config.yaml
head_dim: 96
rope_base: 10000.0
extras: ["capped logits"]
init: "normal"
init_std_qkv: 0.0153
weight_decay: 0.69
steps: 4705
MLP neurons of a small language model. Each row is named by its layer, matrix (up: input weights; down: output weights) and neuron, and shows model dimensions 272-399. Each number is 500 + 25 x the weight over its row's rms, rounded and kept within 0 to 999. Numbers have three digits each.
Before each neuron's rows, "fires on" lists the tokens most often at its 100 highest values on Wikipedia text that the model never trained on; "raises" lists the tokens whose logits its output raises most directly, leaving later layers aside.

fires on: ") ", ".", "), ", ")", ", "
raises: "was ", "were ", "had ", "would ", "she "
L4.up1415:542478520471481472479512466495450465536527500504504480503513539513514446494472533515502518515472473486508499519462516536484515513544541508511493504476518500500506487509416476502506503486515508454442482537474494507522456477512514498523512551503497516501522519541508515499456484536497505517518514486513504469516493510529494461505459497500476464480449501461541512463494503536463546475511
L4.down1415:461510520511490514503486530545491519514528475483501461542511500485502516525492506453439475493508510501521504505482498474517504514502488468489484475523507511483486488520478531437500556485461516478458531488522520477529484503507482464465494536472478534495459475486489520517494489507482479505478507479474509513511491479444546520498502538480505544464496485536464469514499514469503525521499

fires on: "\n\n", "= ", "5 ", "0 ", ", "
raises: "United ", "195", "196", "197", "193"
L4.up1571:482508461534510515508545455581456477491521477524489493519504480492474482488467473485473528541504499525509500480493526472499493506514485513502538494506510464525514522523491496485513440459508488475490460508545521509468517510549481456488513491515537495515480530552480525482516511484534443507497527502478507482497483516494507466522499506479495472483535473457501491486514488509502505541504
L4.down1571:513536484465477475533492458513469522527467510442525484502526522499488528501516493478512484499532457488529526514520483522512503495501539481513502500465508502499517556495492484498496496477497460475495471518497498544529492477504503499515537556523516526562487518501512474455494494525506510506490483476484486495531490514507493497503521485505509522511510526497526516515507465468461508472519

fires on: "of ", "-", "an", "ou", "v"
raises: "state", "State", "state ", "State ", "de"
L4.up401:530485523522448476458529515503507470488509493486529520575445525466500487532485528510499524523471459491494526425514480490497494497509504475487513486518483483474533533539537494513476501485501543488515485469501514532506484509496453457488506516516498501526497471518492547462513514511494448505507472485490517488493547526513541501474497503519472512492452495504533522470460549486509488485480
L4.down401:451508511524498532514457486522533520489513481486472508516501541532490512485471463510471491489496533497513536496469507503517474529513517503493542547517499501489498473462541546489466466469504501527533510475458468514502469485485513478529466483484495487481516537517513563525494485460492533450478520496481477471475529499475510480483475465507563455458484535542514481521487460496533532516498

fires on: "| "
raises: "|---|---|---|---|---|", "|", "rights ", "|---|---|---|---|", "only"
L4.up1636:524505523457491482515507472510493509511552482501533535526558524531492477548493510492440516523507513507480531523478495476505492467501495507456456451475506516519547469504507497543481501541520494483536513541452516508529474516468526482483499569481513553503496498498521529493494494558444464519517484506514475497494491510508480469533459476486516507542484488476519493508528527506463525504501
L4.down1636:489535497486495471508513512493485483448486534479495470488464516473465531498533433488565511474507455489535454476526482479518504490499506492515500481526506496475473526493526491492496486479473479520516520440514473504468480490465476482486475486515488450509496527496480477438534520473533559481523528501496506497490554503473509521462514517481478448474516497476484523478467541485536476495498

fires on: "b", "r", "m", "st", "k", "t"
raises: "os", "ologist ", "ologist", "ry ", "ology "
L4.up1464:505495471508520494475518476518520502509520490495511483502551546542450488479482502481491501494482500477529491499475479505461503518487475526498508494524502514517530462455531537527466496469547507544526520527506474494518437517479519465476515481519465545531448492472494503479451521504553521527524484471470448464477505480497557519499496479473510492504465499471468483497508521505491497439510
L4.down1464:498508515493499498492504474474478461511497455481574553490516507443483494453460476483469537521499502495471512510490522506505522450477517474504509453521545559500509491546510475491497500478500478562546497537532520501492469505520519519473487470475503522524493525485509492480526509510473521504494499489448492538536521516451478479498510507484478491452525509464556505493537535488477518484520

fires on: "s ", "s", "is ", "es", "as "
raises: "who ", "were ", "have ", "believe ", "don"
L4.up2152:493478460478540443452516468492577490525490495510491496474498515498489469506484507486502559543482505520463533534477497515432460503518540446512478520538466504459501489504488499513499479555446515465479521549507514534533497469494520444537499472471518472506508474508521528509528531486503490554531492522492481483474530519493534498502459497498505539465485471477472460526532523504478488469453
L4.down2152:548507507513501497498492476468491541495507513473468494530519530464498496473500495481519478489520506502515495486481489498493525483483556451497508469501470519488489520500541521462463471525544503549490467505513516495523494476485477502510476484517522460483517453463497485513495473527482500493474479475491516547517473506515507473517501515518533516530525474546549504552434446520515515507529

fires on: "(", ", "
raises: "an ", "something ", "a ", "forming ", "see "
L4.up377:508499506502486476468513434514534512457495498474506484506485534472504547522466509483469498526451472500542470441503540515470514496510501459511464500501490499438497527451493533517528484527507510480524498488537502521505509468514489488513512495453471505459468505510567526483518480476458471544491549531493488510463488487478506516460496512505506490516471487527522507480483492511479542466526
L4.down377:495535478498532569424490519469511538492525511525459510513470523475505498518463487521525518480531503512462521521450499446520485511495481495496526550475490496497511493500489490482514541499531447521490553490484505521533465499488509517438513543465542490465514480485518509463507530525537523491489447510487487505515522517536465439521499501527497525512524497482508512494494488498497507503483

fires on: ", "
raises: "most ", "respectively", "including ", "something ", "however "
L4.up2759:526495479503498480501512546511487508517494524470482530517488512475508477511474496512499507486510468506529488484479542514496507526491504509538458508532488483471484504480526496527520484483522534476478510538549513494481520443500490491481494516486477473499495493483530499462488503506491526501474489458488471451465533450516559500442488499499527469503508495517518511479501503485470527487512
L4.down2759:494497532483513547508457513481527539470464497487511520551478519449493522522473509476484480489478479478542489520500502494502492511554477481458541510513493501531546457521446477502522549520517510527524535504498485507495487495497480472504501552460588511506489461463515503501503530476481486477521455521506509493511541476496465474473511519505513490479572524492511468500514501519561486515448

fires on: "to ", "and ", ", ", "or "
raises: "include ", "include", "hear ", "meet ", "run "
L4.up2762:505493478478484512441482495529548519489520509529495499543473512508502521490499510467508507546474504486526474492466525523508505496509497501546525520498492480482484515496520490533476481478534496526469518440512468508517467470473456457544515538493453458495480506515566540469499495516493483494532495483510471446460555513490556549481459505505473461510504471507525558489541500504462603454482
L4.down2762:482516494502506504463504486510460525493481515482470518497502504467475495495481483495524452474509436550508504506515481493497494460452511485529508507498470497504517489482494516496507503486467488532501495531464542475516446496545518451459487475492480523484500491482466501496486458478463549507475480498524511510515482524518496480502539532463502497499486485500480462511459499463529489495508

fires on: "\n  ", ": ", "– ", "- ", ";", "): "
raises: "This ", "In ", "The ", "Following ", "According "
L4.up373:544544482436509540484494505520532518491497522516499461509471499531539516484519491480493480529506480529547483504529503517484476547541536496523455506534481484504491525520434523492520482535532496495468499523515493485540504493541492477504490530519521474433487497495507515493446438537491512492464548480512508506503505521513493532533487502553496496478467487513486528495517520515491525439453
L4.down373:497468449466498520525502562505491487549495490506524499518459530495521477500502542476489489532527502515510448533530481498489503492479522504473510502509489494552496516463496495503510526499521502468492519582525498536473546466487463543541467550502498542513514478509504521494481499480530507533490495507529518466517487519549532492458527542519473467505452520554499497491499509502501461495475

fires on: "and ", ", ", "s ", "to ", "known "
raises: "was ", "has ", "comes ", "is ", "reaches "
L4.up2259:558483499506485538495527512520539540499516473501528475526533561501518463486496523497508503500475494439482502473478530487493525483466483483463499511519491521498534570463486464488509524508487460464494539491542498492500538501519498522517501495476539482513513505484532499500512522493496548489506508489527522470464475470500511521505521519532488478529511476503473575535500489482473520495518
L4.down2259:476538469545484437500523484489498508518519533477531546527460459533533522487523506549477499443550455535489522466517494515513501480505512521527489530490488514466510471523499581508546493457510494483505473522502506496541441510502506493505531531530496495474496489547466557488481467508454484497470495499462482514549505524508473519485506518512516534473497482493484520455494523489514484529522

fires on: "| ", "of ", "such "
raises: "|", "him", "this ", "him ", "|---|---|---|---|---|"
L4.up1410:518548490449475468484506473485529534500471509477464531529511569484509475488508436460500488515505486513514452502455500524477518494489493463524493497546487505517499515482502539518464507502512473496464504508508508506526491463480457514498504488487518499539494528490487531502475512529462478586505473508473500472483495544484528462535484501503479452477485491506481510542523484507512500466507
L4.down1410:483496472511525497502527520493476454486475491509508420532478484474509521496502542515515524481509513468492510539459527485506466533461525467499515560535497527462512498499485494470521496525494527466501516533520525464494487503448549492512515495507482482494500494564452497507505500482539532512549511433517501480482498503477465507503511518523461533467538488512494481496463524516553510507468

fires on: "s ", "es", "s", "as "
raises: "include ", "were ", "themselves ", "are ", "others "
L4.up1182:483546508455525520467497466509479500534505557477481466486479508491503503504466464516518515529482471506510491512471517521470500516522507507457531484526489491483478500494521481479512463490455479492482488466528507538544463475468476487520521489494499507460577494523470493510453470490498508518488490447502494522476494545531556523475504519511475515498495458491549524492520512524463501444501
L4.down1182:497502478509486477502509497474479509467478525466480505535530493500490472471540549484539511525486516478529491450504521545512524530468498495555507502496484503521463516483547537549459525534513492518498508491489530503531519492498495497491478440494495525534486486484538487525510453492506493505521453515520516555501535511494527480503485477497488518544500499571506485561482451547512479512504

fires on: "of ", "and ", "to ", "through ", "from "
raises: "North ", "South ", "India ", "China ", "Argentina "
L4.up2120:543531492470495531514504470518515463474503526506450524492548527489518486532564479483470507536470478511518457455491504489483472517494507472529495538539484443500479520507476454508500457468551532489501503449491463512495464468539457491508477494543544464467490481536551485512521523513509546499517471514493485467477543547550505494509518506508433461505497499517511503494511506482499484463508
L4.down2120:518496465490516506519482461497503512471448537506506484492487508499551523486507490519523495469536494517479488518482436549469524496544518530463507482470473529532482535539463480508518504497529512505532432493470488472490460487507473455541446516506555475481473456518509476524476509537472518520461522523500491496512517506506506529537546514511469490490490510487497464479498472480508495477488